config = dict(
    n_layer=9,
    n_kv_head=8,
    head_dim=32,
    vocab_size=5811,
    final_lr_fraction=0.0,
)
MLP neurons of a small language model. Each row is named by its layer, matrix (up: input weights; down: output weights) and neuron, and shows model dimensions 48-239. Each number is 500 + 50 x the weight over its row's rms, rounded and kept within 0 to 999. Numbers have three digits each.
Before each neuron's rows, "fires after" lists the tokens most often just before its 100 highest values on Wikipedia text that the model never trained on.

fires after: " H", " E", ",", "-", "H"
L3.up281:447481503564416478529540539443579453496512446422466531425554530494439453527505477445469452495444574512560578569571508468446418518446542527468453515499504463524382555429477522502493442548500542470460548460523536476490446547434424533463505471569529455422559520518404493411547527485441550489559557505593489455532493506492537502480587450510538511542581502413522509498546463525590465565564485534486537450406450453507472549488546516464510612572461582450453545606456479458572386544444430412437510563492544496487510460563445470532548533541531528462521543581468487617528523497486526404
L3.down281:564515491497567590489412573487456543515511533514454523432470520494508525488452466517575510468532536520518500422521496442561485563560591401486509569533529466497573515537552469477484356538560505578563461452452550487506538532554507448523481456541504543481425491524501498545383536513433433523453478545452501549464392493524482465495503467477467506558445398614525505454505578436516516456491564515524543487589511463563423470448478408537400446466439438521479496388441518501453583497522533570562494420552476569503563478380511523534471425623539504528522541389564590434540639547489527428

fires after: " F", " G", " I", " P", "ag"
L3.up1186:541449571537504656460483468442537371450482532501476475542433534525536573483564507464413398506484502531478641487508581533474589494480473488462533586474529429519481507532579554513412466443493544499449466495502476496445553548621524480470481515472489473530548499475500496537486523451504527459542525419503499505524524494388423499444431518504506509519462547523442641557440397429489442474540504543542526534520587553541521525449391549531505502474467556543490508574444425467486518550526452462522493414548376555557381426595522481398483555553418546498581444420450629432522557498545423462
L3.down1186:462516445487534441462523578538495540556543493556516531490534528553520472564441535517520527477502406502465456525447475412505507501496600602516435480467414488531529486404478379520462419516476437592569488510463503513496419553479537542505511534487510496494503479492507570424464545521570465485486444528545492456541545511585582495538493499497444509470544497549502492512543585454457542483523549409471467490505463435499503509571615422468497490447433438468551501483551542589393373513499485476466593418486645524548617566436482481628469452428602456492489516489542432521570421522527506506

fires after: " D", "D", "hab", " H", "H", "x"
L2.up254:520424513518538506487491443417518536465477485494539496524518532544443426483524450499482482491550453537593420521453551481479505495580471439464472389476506495507520514514491499552445401631530515430512390474426528493456541473474582578575522507435548515476467524578618406546464571485565423474516527433518543474442502477541489450407575434476528521488514618594439575480474533468482457476453476475474416477385596451468508512565444540498473564438545524538445524494501444544570466426478482469550539534545542523603460459506486540564560535515536505464542600503491410616578492518459419457
L2.down254:491515573546434540551641464529541470505527550487513470557457478464523587514486586498456401481525550512535519524572574444481608489462515517487524527482413453514476437453520508498516293441517536413550488432567481456403494442504443434463414531526497477505560469573564538569501436518531521461499518500510530493473513555468394510599520574466524527477521519412613497507538587488509467480555467509469558494436449488478582463496511557524602396514463439411459491548495442463426521471532410485494484635452527466496600473477505514426509523558491510465487474527600463580424509469501508510

fires after: " S", " s", "k", " k", " H", "S"
L2.up1226:598473522505525526472483434558579495432471460454521465564567527481433589475542502514620426434488392616482526475483517474401477500529600453449505513499488466447571501497605506509458450459509521410489489513538457545487485528448463499559453526437455472454498487549463485521471510528466460535484541500450400369563486466471474604536541494510501549538504522543545460604489512484533493571499461523525480536478546571492509559523501472472502634397437584552541441529448536494554564567482576457491532557437496518512490449530493464508503467445470527411379521526442455568466495498516351499
L2.down1226:455437441539500453509489546501521418533456546597508544517455490560589383468479486499397555463504602434483475533575486643600499547565437483513455504456534465549475548473502490472542558506526605545517544518471572439466520486556524508480521502471552503567461459475562524546485405508487561485592412472504587494468478492583510466470441400539483449505488452458521545470481538431470540419493541476530561455563432400528479349512521483500533471557514463454504459492510515515432488454402471558564502529528518549425578499559550484447437487437498522599489445405603347490476513433505554470

fires after: " m", ".", "M", " l", "Ch", " M"
L3.up1247:560513600502496536494484403598468441524467401487476449479475519534591552407509520518455510531513500477480519517496453494426548483424447450513440530531588584431415468508448474537424486490531563541520508543430491535488534511484440557446446525452454596493492501459448472526477511570542486379524544495553486504463551440547424600441529499476442483427564457511480507507489481500560498495480459459484534402453517535497463580551553495485495519477582499474501550495504424469547606502544584583545648517495598462528465536500574523458489537468518541445481564538422506454497464594602650424
L3.down1247:558586506439515480487492511431536548465447506541336457576502515532478523537461550566544510439538478478529533468499445519464490567493495558486479515453524462505487589537468500421599582556498477444435523423525439539464524395541595451550534465500486579437427571443602565537476543484476468519533504442494457515551454465503507496626423435487523597513498516564509509578472474508480484450409521548511529537417505481518457554586446469454482552435484484565424448539491500495397319566488436452485481439537537529475487560545453513519447490501554479551490457510591449517429504529515392562

fires after: " F", "0", "\n", " R", " f", "á"
L3.up823:508452509527466508463559468522547476446495479489569500504487489449409566494542511509450489508536529474473452410571438497486512489558518448516563500501439449621504451461512485427473533521500410556466462436474465482556508619489500594529476488504418532423520455509502510509597472530436591435513509543454540410539508463509518462456553584490491503494558435404590621435493468485417577538492537520469554572554521538525603515520511546529516432486491493469503449554483441478537455549556446539526494457511417553536388530485519628579511585439442434410483567513469517385554555489467501481
L3.down823:512591519522561521552472483518504473476431468453459557468612543562495440502435509540565483531560466538480595494443510505466504509516511550503438561519488479467504509518538450531484498528564556431450546570493540478421484490440460413422459490413539486568478538423585519562413415474522404562523480483511558480515467523451485568546527442516474473533346475585470490575526474478584494460507533500534437540476516469507349469470520448418488478494452484582462501427490528527477495460497479518528511575547584490497597512486487387426422388572466573507573483548526459584567467511483470519

fires after: " R", " m", " p", " P", " A"
L2.up1045:470541613398520551567574427535398580573494556551505525475475391531557517535464512540469453436553456531471559419538537454598472456437475502523510593526486518456477415592432451414454507484576395582379519485542577499563584506526493411437492464403436551541550512445485478573547498556466486477526593516540496578496503453555552519556397455482522525528479495413403529540482529502573417442449526500538468526587403470455532481485540444473592569542511497393448531502506455528503539558492467492560524493498487486481496435534440503514530571434519511487491511557401517534477464573461546509
L2.down1045:533567543445482485496517488514570470573495474477500455441519588415456530518471525336490609496610549462522425584484507568486517615493505498441487459566569496502487479513521482523526543506488538460514430483531490566448503454496470518491509464555567545530488467532536430448546502514553514547489576481477455472418547492407468547452580505451395544456482460586614556414549483453480514526470416475467498531515511570567464530538457515418403495470601494535486527480565534447566435430497530466423444492579534419452535472543551492347477504540497467478495493572529516529448574441438531560

fires after: " L", "L", " N", "U", " Bru", " R"
L3.up778:417495499541464488462459559488577578452522449419516467591483588494495556523502504518437559454541396437438531463466562526491506394481400416488494621510513383482477511405408468527599526533469535511513567494675517509426543536488437556523588496463500516499435437511573490481542466411491426481493598574552503474442550464445527381516575466455497645626370577506529506508480466508436567469522486525496438494470473485510442532494522523506484472491473436499505580505526506536483513517431503463584492448520444505501457459389488571488519447496449509475471558538432517476539487480473516510
L3.down778:505575431552549576613528430481459523463475510502589549440555498537512471463450463509554571463434534561444496467459486420448521481575419544482457474480478547434495487538515542495491534558438559540449392450387494553576465467552480524520516509499508605480625537431522555440547458521499567632495496508499537535568508499503523557461450492465425480438474523541420425464424491514540585505410507450507561471434438500453519570414560532484561514434467589559472451528556448478564596492494501451508608469499466509464516544518541412483511482493506595537536435591472422469457475553566451437

fires after: " Atl", " H", " pl", "ec", "ol", "l"
L2.up275:482604428505520474484492436508460550528460501393554522509445532483558434504416400557481458433520557521447394547520430473459522537500519531532440483482501488502492490455600481562447431569532513552510496385440570456584552450531456460519503523500467421538420488521545472465459541464538504582569503581466573444517607439473420449422464509505546524522513459555503417603526489537585376510506547519600470521494492500501469542528426565538497525441444487550456496609487448637573505530453471502492453427634536491486549466518502505467513493461565583440489443456540527557477507485526442501
L2.down275:504365590594407493544495575507589453499544488618490423502503530569486523456607597449524625516455498453468581469517557517575456484459472518450491558516481465474479479518457477450589443446461472453493457547587512548470452559503588586461484557440510573477530492458467576524436527563474509515462464454480487511543455596514553572583512519495522527517465498480473534442445523523439546477553514486462577480523498525501543536539562430462480500534558542502517495404451474460418464399565523453470466528400457447526489514537448540430532459587425470522484560582472483462468472597471548480

fires after: " G", "ro", "G", "ar", " g"
L2.up786:446446479510525505474501520485504561530516387490521415430573475428458421483473495514407437507473511552441592477502519517450576483444576453553523549470525513485420484553457502517575448564536546528562510401554507466471554518470529539478482562576451508589500424516482515444459579555613502479462569510401556627441444531433579481556570472402453449455514573477548581503488400500473411530394446451445462448467487572512513497471561476556575457434508488453469525448539494528564496486531501521535572466586430518477527396531429477567491481587478473480430452481581560502463496490504436528
L2.down786:638500517405472521549422565552457469399512566529592559515421513600491579499461475530626534513530546519577434506511542481536494487518490444491475474442497442496525543478521522437427502412489402561519538532463530514510463536501480463476471521420480544483569459438455478517523505343407543430447505464589531429538518510578334548534433544514576497499496534490485442609505563533546548567495511559473481557490526417556444499546440465397431485488570512526441499532496531472471532531467514451423564569506550420487458539501512567459537515443517516525615533475452455495536462433487553486

fires after: "p", " Sp", "sp", " sp", "st", "w"
L2.up545:593466514509515555489475487376518550564500498511582471465457471541584513486479421534452486427479495482515463476633546485431422428488468433478472520487457559508394459540492490504579582540467430451500484529513521507498516525510450630562529476425478579475566404554570490537479472477548482533466486474522542513548520509489505519458387501501520491473584480500495472579557608529445420426546491568455490545576423489479488522502512552466499503464492591368531496508469570455492602519495434508491549507565481536487471441583556500588461546504479530463344517538507514444567504459499582516
L2.down545:474505523511529462455550417459442510505427488419422623510466553465493523489526511459453535454569478425471485510497446502532562534476567493468450464469430379479486602428492452526374371520498476553554502532464588450508456594561441400462491550542488471527476524540451459536559520525418565520543533477552425553498448539476505470455533550471492486484518479503552475504421456434512525499492513556569476515414508442516575426505584446552514483516562459558545550494571400494556515419550447558439465446395484501504530628510474544401478474498535599510578478520623513575407493560590486496

fires after: " T", " t", " we", " Ta", " L", "i"
L2.up1015:478538559569495438446477552380524455462487561586454509484522547516554590522475548509442463497479451533498463477507585449488475565484473381541530442456438477400470544494545470598490410449616495514448479576522549500515549476470548469439546532569537569550521456500541521449523452471480466439513512517501498559486540512502491396523494487593591424528530495477574544461470409582464495476448537540590535546510534521543504533550450578440470542486531537463442465460408531482567459524475438474578528459582378579506511468470421453556394538426488510460451516463464465420483507539530533438
L2.down1015:500520472450513592572445467629546520546479530439559505471508508455432506463510484473602516528474589492530502539486459516464500484577516504504442500442492446530549477455476484454493561459386485467544496468499457502497478521548455526492472580437492483473496531522453505539523549450516467580600509463550506481547437484531555580499412450401461543459542547475503470492524546440498505500497470435386470388412527522451515521484397445500517484556380511565552465511549467502430437527546552503487522558344611491507479560541575489458436587481436491551536541602496560597484414548438472499

fires after: "p", " P", "P", " p", " dep"
L3.up819:496421493514535495522576502572569566489574488476545545451532555495542507511458584513480533511525459480523476543481489546470486567493596509526522587355544513473517473612510474506416521495557522460505614515440443555476460527410504433582406556514490541550482417493513447415545433473562554498450508398505531426498550563487512565461587506506539471460590539479445493481477492445518537434425430513410468430505535570446444492515533469469549475454501566481469596480417505502465444555521445575498583521502486524521577460525585433554475455433477526505464580478581496489493430566489465561
L3.down819:564534537561501421560461450454542484489477446525552437500491475517434484492519518533525565422470389519459405657543521534533488499494450427491425414550500532554621539469432574434555464498460524555508419473547483433511478497578478544492572454471469526425480572568493545553425480481403531409460540542485478530555467556556479436524459504466477578541390487481438506434499483533520482529559568476487591555443479405567557475481432548500519566511594469427499512532515542564504484597473513546507475441528498563477583529470444557516497557560524479501589476440402518399444566498485484420

fires after: " U", " O", " A", " I", " N", "O"
L2.up39:522469513547522465519493513458483489478509512349419408461450617559442612484489477443380529460548505445572602534460464522408460476539547488427445499479498499503462489515434401528472588475496447565538440536442574532520436571535543567525429526482452485640462445486488510516508530540550469564485506613549475536448487552536480528563635543471594480497396528488513525428407485555419490501560478402487503509550429508493539570511459526460456462475442458509536452417450545497489473445426493440514478531498541442433534360508567541505411431502439557488421587516505500591466533485502522537
L2.down39:543589425524512574587519534532562571524595468574578523563531421460521459574546456541498486562524493509508406426501514510536510481453337516541531447498576557543566483517522547508507484494470516437492583492532408531516419467552460388563510550485525453392476509525497496527553495498443477495522506365487533505471466514474512415445413456470405548553483454462431489501513461446588558558465536474491476467468528346520474455473508409532494548552524513490452560515467481508511569493497464592475489460571525552596465529508473404567589509451561445542500394534447494472572535583482447422

fires after: " G", " B", " b", "b", " g", "D"
L2.up793:446613460376536554428574554547482493435565479506536495611460583511497451499484530453457497571550532512602566602440470450456627475529445473475538542627483535472456515516478479466481530506425443496492485491553475522556593423485563465551518519602517466521532463622507500502455495582464450515483450489461556450501466481503501484505442435464340486451514507533433539518432543499487441508499557536422427485508537505467430488511499426397577500506444517563495484490543414432536475490544574511563505403457511490445465437512543519519496425608415408600436464574498486505538520574519464442
L2.down793:484427508493439486506458486488497503490474581521443554450539513437555541471515442533455482373530474492460482424556437522522368485515481516545452466446556455582573454547537535546531550513482583536549512535413562468503470537479443476519544475495519528457536593348525551412603513478500569501469482554576435543501517453411561494499465537534630461549442579412585416506521544481483548498575436535529568473470552509484524469518511590527450523603556555517516469507450565613415504515430468438409450596528486482586592514483492599490497453406543561485490493445450533447449432454543583580

fires after: " H", " D", " G", " Che", " l", " J"
L2.up651:479499463471483546474541448422518495570456500497523512549494505479485506494432415428401475526523497486517521422436489558498481521473584487513445548436525549533537485472366513553471457476578517463431511513523403503430554557434520471556465488478554420580479472516492592508490436464459554532545503471493496541539529558507549517420497470543475481478463442514349500528467460425580433502461496525418470509468478506486505543525465509521506521518489516525448502589663470550432514440526395497488564469558448538439502437503466542551474454553533538508579458575475472591415457466531580601
L2.down651:517498588523572466515533518469490513482500501483487528488508491547549513534470519620561517472512525514528480555495460433525511448517385463478546499578487510428484549532582506464540534589478454492536494486481533444540448534478483493469560531521528513427489547484469350480554434503476456421426438548534503440423524469564481486551511568438455444439489617408554582431506571601426545535530487533558528491568439478551516501494493506504499506539479485416582533443343484433524502528533567491526412497510465461468630461431616437495497538517483473488564590404464458514522444465508421442

fires after: " N", " A", "N", " C"
L2.up230:560477591582556446520528519498508475610542532511477525476481439548533508392467477358564580480534448428538467446526402474545530459474447538497502502483553421453495496495476483368525526475466464460567399540534548497381443476543481657513523524528528576535543539437520557540476512543427528534571577485514457555410493474565590495537466563483599489494522479472420455457452513470519497464479553429531532503530578472483491535479567558506495493492528446497561460481472506454434450482429532403538498491446466467488420464433510466565485577441414514498507516532516396490519554521418617568
L2.down230:511486412579495579455554554469469530458480467421479524534509614486510512550532526547468501525496504425502541578539545583477417548542574488570477594475379575502521505453431463594453445519495570500452561483458444496642501449451486487497451458473471449457483454515449421464527413446596514444485455485469638400463514467478404570528454481429489475553514482507543504503547527551434521543517479602517469457438390499535475485550530519558426533492435536536402513457507567526561563455498458542443463539480556509516549559511485619409523487516516419504496500500444516423516606533521423403

fires after: " N", "N", " T", " M", " Em"
L2.up221:523597499503512578413536541483512501515453493493487490511477512508427560584472486520426470561525532522555463584448514535446493435505479415406465545478556524523572542560518509488432524479481393522493530486394605608522478492439495500512449472487516528430548500491487543481486485523466492496556467522505504501479531522488532582399555521568528484499495496403482612374498507437491496548585508378525477521534454492503540554526645538461511510514494588461559503496516499424379587448506482478557524469468450404505502536561578574479568550437404471460512571493541540452500496499402537470
L2.down221:571422496542507436621524487521522506461523494500465569431497509468542529367595447449529463523524464413433432476438468474638486526524502537578582487558529491487424491420453470479545496513542577477506476487494408556484476515462524451505564507568491584465461584519495518564470545474549444529491509544435494489381480516483497466546460482414507503497533446586491502615515505588520554491522513585527473440442529398466467517447363461422473504571498412508467484500548475520623448530445476556556422531485446634566509451524439503513443457461533575509556481512497448490532543551478489428

fires after: " H", "H", " Sh", "h", " Che", " h"
L2.up916:520485465420519529481532465571563555604424525459464471442465451436548476537405435387413507518521551446471421594470631565429518510522500443545495492535494569462455383410525506515459466485528493528520505484515489500459495392425521548492445554555556479528473485601420435505525575500541527511557469582566426460434429572512542471432478491556502441500482485498453464484478606544526490533520487455587511459469503468567559587514426543609486566463471497411463439540500529598513518511502459538411516537507585502482428452491447498571470545683577461456459500480465480511472522437532478521
L2.down916:499562531465501585449546457446542397438519419493482549605523525487477540543523560560592460464528458551501585549536438454445503485530533617442501534478510508522526501550545546499520577535503526427552523444568478421616511537451474482522477451537487511456483451464509596456486343474533505466471559412518526521539542482541568469482573451488415529483520397506620513453503487407443497432399499469458558386530496456499448486589519536464568394481483452592529515499439484445430450567412527544511439459505487471469561507450511564400556436469503537609608525452584489484511495526499534466

fires after: " D", ".", " S", "S", " Tre"
L2.up714:492534475508498503562526595506491499420395559541520568538526474566592478536561453446465522464530494498484563559488499501354421555527600533507529415556450542534513499533524497561478538474502521493469566477493523587454544526579453459474482417464454497532491412514473582531507545425412523538476463517520441464482447487463507542499550448455544492581545512511454466471427491486470433518494511520486536420456446511470616483539499439622413633537533499479484507516475538540550592454446459479522560533464506506443576529443522461405493523554496536498492511448517453496467501596502461412
L2.down714:445500489430524465420476416512475439500528484521545469527471532550450589382540490513476423599479515526469393471563536467642475496556401493541498589405467476415457542485520447392528439548466537559541507482477471387523481535435545567552579552519530475547488523486486433422468430533568518489482560498581622520522447502506485487492517583501457413468497448514507471571528477505501482520598569476531464543486535483496399467549488446436507498551529467468602531446430493428449415546515460483450443502437454549628421493560506468544520510521481477478516477519528604469538520371505525551

fires after: " H", "H", "re", "l", "qu", " h"
L2.up708:576448484539516421455481495448532431488507458474535587426546473496456547480432437452550459454482502463521478566577598550397411542509526491440502541477479506533472548575492476483463465418510436506476547484479511524517498580468440461447494551484558462509426596493538500522516538492456527451518521533466524499507565485495438533418535517449491468557565516522430498530484491552496465529492499608542576370467482557416492481481435500525483475517548541512482507670503505521596465604503494452464505549650573472513557445485561515530476522490513525430445594442440498537572412621613525525
L2.down708:540564521482432540487478371586471485468507582502480441523467493497549497449576558560501548520517474451445539443483557407614568502393473389591494492549554568497493426373439396511543562571482596466566518487587476552472602334450559565496483494533428502538552439486493499535520521519509484537492554548492468453414413463540557450559459514519472501559539488541576508473540562484510510458458503389488452520518519518543526484574488445543536612538461526554465480403464463493507487407470472512542557464360459502515431572518387489512508415518518445481486429606483484417485490355464506515

fires after: " F", " f", "F", "-f"
L3.up749:502532569530468515434524612572535505475461571487541548503463491545544415539476526505511551500420361584579531501551490458492465434546492440510592560541513399553539501483514546510494500485463577447434492520528585493555429492552483455412560492456438491492513473522469438536510535546556541469439550547522492503503493408509553519444505515517494505514500544368529506492470510543479502482538548438566539519441487522526528495452451583503564510481511582498519517469546423426472527479434419513599472478450496581456524471507483546528475511491513398474506350589445545429574523489550428476
L3.down749:514480507360525433560521400457513480424531490477414554485543464440455653489513450499490481488585578452466488519503491524443522601409511564533362454450472610514472490476412457495541443540498436502559559473468446533485530487436559514519478579556619567563464518509566444450556468426426477540589479504586550476575550610465407476561527463534508413529500487553500474504527500510498523401470432595467495446537522439492376493455585457469444492467472478568498460515453500545498475488528478534431486564465508419463457503447530489542559451508517532504494557549585420567509504506403501557

fires after: " I", " t", " T", " int", " P", "ic"
L2.up933:521537492439617494565466515519484437458536495517445528506515479539460519516491579489428449601589492451451480509612515483559580513458527494511597520514480554556517520441508531536549477479467530505484521533481530454434531509540548516428414502449484559515493504468485615493603578511442630509474574422504424494512394444522553475542462447458549440437472491445432535446542454538461474455498596467493586432424576532497455488482515576617488437485572446445463527461442596475591484488563477542448575503594561470521562534546356528516486460517458506522517532425560559477453512539442580424
L2.down933:553508489416453407452545554387484632567504494475578537424599514517479466472573512539493453536436548532540582530466440571502450481592519484458382505457596426410413508427480461499472510487579507531482550475456477576486640539519452475553542476526534525554560464522453354527382548506533451440472440493541436513551508506518529555547492537467518543458511470570504514477471466435570498455503529568507444513535461441407481460528436540408504553489369561510497588560510499420458548487500515469515508505483489487486472422503580518491542566439523497482552563493471390562473576510497410579

fires after: " F", " E", "ø", " R", "f", " G"
L2.up109:534413459579498543452588414445505538491524507583395534510460411462487484517532438538525439587524498464487597521613502479438533551485606486515507527470493394507592425554461562484549494519522508532519612562574461470469640543527504535468456469498531501469561426520556461442430489463489474471495543560469560506462498545515570443492493526465552506369468509489471478463504457523424568468582512411443462442495529478550583499451515473503496513564540457508574508524481459589452474564548484412585561479461489538484546493584478480444375526498524477466503504553407510471597604504490512467
L2.down109:471545448438431495505436526552513581437475508521652463552485599496524537488482564484503503467480488476530462479442453585536562431521402417542553538578573470477477584423506441505433433476479481541504488439430462532498448469499499478504552465491501612525412466414497478482503578525415508521498516485566414547490504514518434565542454469448398518617475478541560519488421477507489464469477471590520509637457473560510498484501599539448505472534458477473466560486613545455508557520507533468512467532498476454499459523522483442496616436559450426510467492482582455579489498556498404405

fires after: " P", " p", "ip", " C", " Cap", "P"
L2.up1201:397493459574518453505479453502488558530492503568625501467535441480532587454606572460502444518617456486515481389503413465490478569567484470561530480379493489509494469636458510501470525607643453421460548501447447460557504573471576492495527550418476477541479511510517584453487527485415548589437484492461485507501462461534511614565454456603523470527468450534465555541431407463544526568538504486492548421537513504547482596407569519481531495488567492561479548503544501492434480558538466524486541507415461508482467590471538562605489514437535478520508468498497486506505514570513580456
L2.down1201:572442548400494462524423457452500528523534492505420513509501563506405467523480469543488540462394492482443479542523578496562506385449485499394601525499516529420440462536512518476570424538424512538515520492528592470436526430542390509485538543582500526478458498495549447611526449571548497383525508411482507534523536549525441483482588514417470563541506556606555550454534573513463439494539566501494527498487500603379550427573492468491543536543485491529537451529434387550466491434504524515545500524552451468544497534582530495425514454559451437500513495449488431447510515357526447563

fires after: " P", " ", "−", "-", " p", " pr"
L3.up865:446491548534564537541531503580551484484473493454496473495432512629466524549485503469552457558586511531623515501463584473536507496562465522491531636485593530542524476502487560558501464473466487375445606475464546455516631470425514448574499458552547406574532411507589496517453390557431576546471435529446443474511520526513508569484506526483508466490520452551499572497438483526419469520447520462425451441472479402438449460538457554458480465430509542467451456504480558513395492570447508497462547511524564459542487526493530483593556541579541525478535518423524422477541524456455512452
L3.down865:504516458381591576510469441432467567467517493589501494519490518522527637463370485425500521474480457474451495599489503541619451508488468540553472448527498388391576482632471389492547516518512523547509444490491458496433471585602454494383519578576452585438520503451438490524521438520523477368517498438507444566404481455500466498513490522522524476496429594518547606509570585526493524538468548494516532517438503514530472506528495460583621477523512475502548570444409482470518500455477463435574492458432471551477580548459420511523441537493546460571535517465475515564489459476513609486

fires after: " N", " No", " A", "M", " M", "an"
L2.up1112:579533536526537537513506473580495477484529488526562472518502563576459582454479487514475558455545508458536504591505452462432520529411522462477427434383411485476500502556510541472533515483481492563513494428391523521491502406553572581498452477507525546650512539467437472527447519499465504512480504590451500520471577478562591525422489535521458436518499482509581525416505479366441401466488527487467525463526413552489499550455447557480455532510560554484440588491513639533507427449461541525396575480538487398563507522491508509498416503492441453464582594565613522453516440595457523386
L2.down1112:415448528445511536500482386505464542491505522487518543523532497445544414492551458512502470511481537531456503408464530459536445495516468456480576554554551560487477457456463470530438516488631441434392542531597495454438424537481511463502553487462482502367448450511515540488543444418569496522451528388528521479585511509461414480588574451488448553490552515517420486507535558554538577520444503517516444602510585459545468471469498474539550473530523424480551469520533432448501579592528408467597491499548513511485456473532509447529624436434449473474484407436381490568523563483576471540

fires after: " f", "f", " F", "g", "if", "iv"
L3.up383:504445556555559588616446503544520515465558406538579589521393514457564484586494523521464436478589496409485527494568526437562558466464582502452432498472512511472521500547387491464407544511399560404572522514540492478491550500556504569526531509425585449451618479427528420483573545521464468513527464526430516437522565598437492490490456607519513538493528491487429543566443452540543493492545443452559512384513478528484482466484521488520545432500402491512504519507578441418450441542490481483542534440499556454534522434524482518492608540550603487398478607452539492479499431396504525559
L3.down383:482529466474423446453494466512593478567503499499487423510552448524511548443484449428467450410449523606540524505486460528506489552532461477546597481500407517619492580429579499505510515490546439515471463500489604415519521612429533391530491499516455512476498468534547532479494432523517524606523536445560497476488469464567542582516517436586439467492433461522585471508544498433479586572547555481460476489533502521538567491508416559447448519471584559567608487477433457538517623451547465505427408540429442463560502490532520447526471471440416498519571464493524583522510497558560457410

fires after: " M", "M", " N", " m", "m"
L2.up218:489568449358526521526471467624424490592412436519446589481572465423450459496440450455520550455579538458547492454524501475559509528532581524466398512394455471481478580552513497458424505570451434544456405544571544584466509485515478474543381532546546505534458587409409548556430516462430541429419538608496537428490397477475497489574428527489516469487505604517452495562462460451553566499450548470443506502542470442535498487498489465493532507504531420485517503513573566580469484459514594424493495469564465535446515533535456558426501535452554547464577446523509463500531425631505532424
L2.down218:538431525580488505446477473477442475432532496558542441482475513507569545475481531477454472475416513545508461577581461486428451505502520534555539445541551541423510572492491528498588457531574564519491585510494579525442538556512502470499494477455480450556543438551550393515620516571468471605552484494374400510532482452566504501520556420447439565493555379506496542447553523466461488474484477595495396447484487547500490511442530492403526418431547532479489524466564474398555443451431490541527493533452488428595522514434534399555430463551449476592425511469469479538595514406453464473

fires after: " S", " s", " R", " Ir", "ir", "S"
L2.up449:452568531601499441513489445488582575512500470568449563501450585518496479467451476517498547448413509496428432462493386471510534569423464515423523496497466520379556423390529490469430496502562519456437527526515568463494448505516482501514615553507596505449517575431501562504501478500497557499489464551567543475409484542566479569499602517469509513552514418487559497458454429544496452437498546464487596534520559370580417473562583480572529558485449540517537468500518488521505427610535523537497551454492581378571537428487472445435422502458496425537466597486566496409549476557444471498
L2.down449:531466425411508506510529555483497402484448552426458512494551468491507534431478593490514505531493505484518537510466541483432485476535561508569553474479485447510503548597472465575570508506511523502521510483466389490502518473480500569469422480522408480471499514441474485520442437492502433545499560523470508571527531485347461497508421515467517541480450547532492478558519532468561526511491501538475505409417423522433532556477496521434438429511475391494459493483430467513553534475512508488515404546534503579445660537580533566494631570495417504436574385512490450621442418491539534451

fires after: " f", " F", "f", " V", " G"
L2.up825:502475592500480463451494553531479511522456447524532496488467466512488528503517488648513523472530509458523575578495532505517578630520393498473517481474457421476522505485486578511503488485471551447491426506434588501630528427601604562602554442586483465426510478435523532560588538536498448487472525478462556517474457476414415473545439487552566562449470541458457604425462554489489524423549468465541517472478583467484572483316482508593534483403491507482494499546514504407569511529494420583533450457536485470562480552449483563475454509467531421483465558583472506544505587497520528544
L2.down825:553545430511475531514505500542552413520496518416451551604486575503531519483487508426508508529475557486471552430505531519488449367414512488485449545486514508554470453517456393503508411475533437590406582552547463514498447519450446443444467400489496482546444489579444478434493437572491573508581501492508546475515515500517526555486500496473481422520538401560529449567514509387479501515540509442497434541471445545440400493664518599371510548527461531531505513496494536519516506470505593491485548505489584575488550537575475468586577493529533526483568439394507477440547500523453476442

fires after: "p", " w", " sp", " Sp", "P", "st"
L2.up1204:465490456395550470488511496435502593430503479463536488506452455563597529584500421495599516513562501564511497444512511514460539503538492542497528527479508558532542532613529474452483479531460543427606505491512468452411468506531477510485531526498490582518544530550507505485582501504530509524556479435432471556421540558498533529600450496511482555477472518532560525435533647448588447461469460499455399540546504414454381538488537549467538497454506607476523461410493430514449572454444382617484502456455598428468452580511539484411487465472454478472474468532437528456374410539493523507
L2.down1204:546521510585501610473508516561532396599473545524454506521570520463425556498505623549462469472460569413500506552541492465488387469488531446502518465532388461477493451448385485497503623482507554536477506474497529461475517529454527581495495561517402407498463445432566479507471500487474490432506542552499501474559421513479492543496498420512490495471537501491454479571560455463440542485516538547469512471455492566464592441482440457461483503547541448477581533567471590531463419455592604448435484510482412491504579517513476550522557508517523536491463405516529515548561469496481448438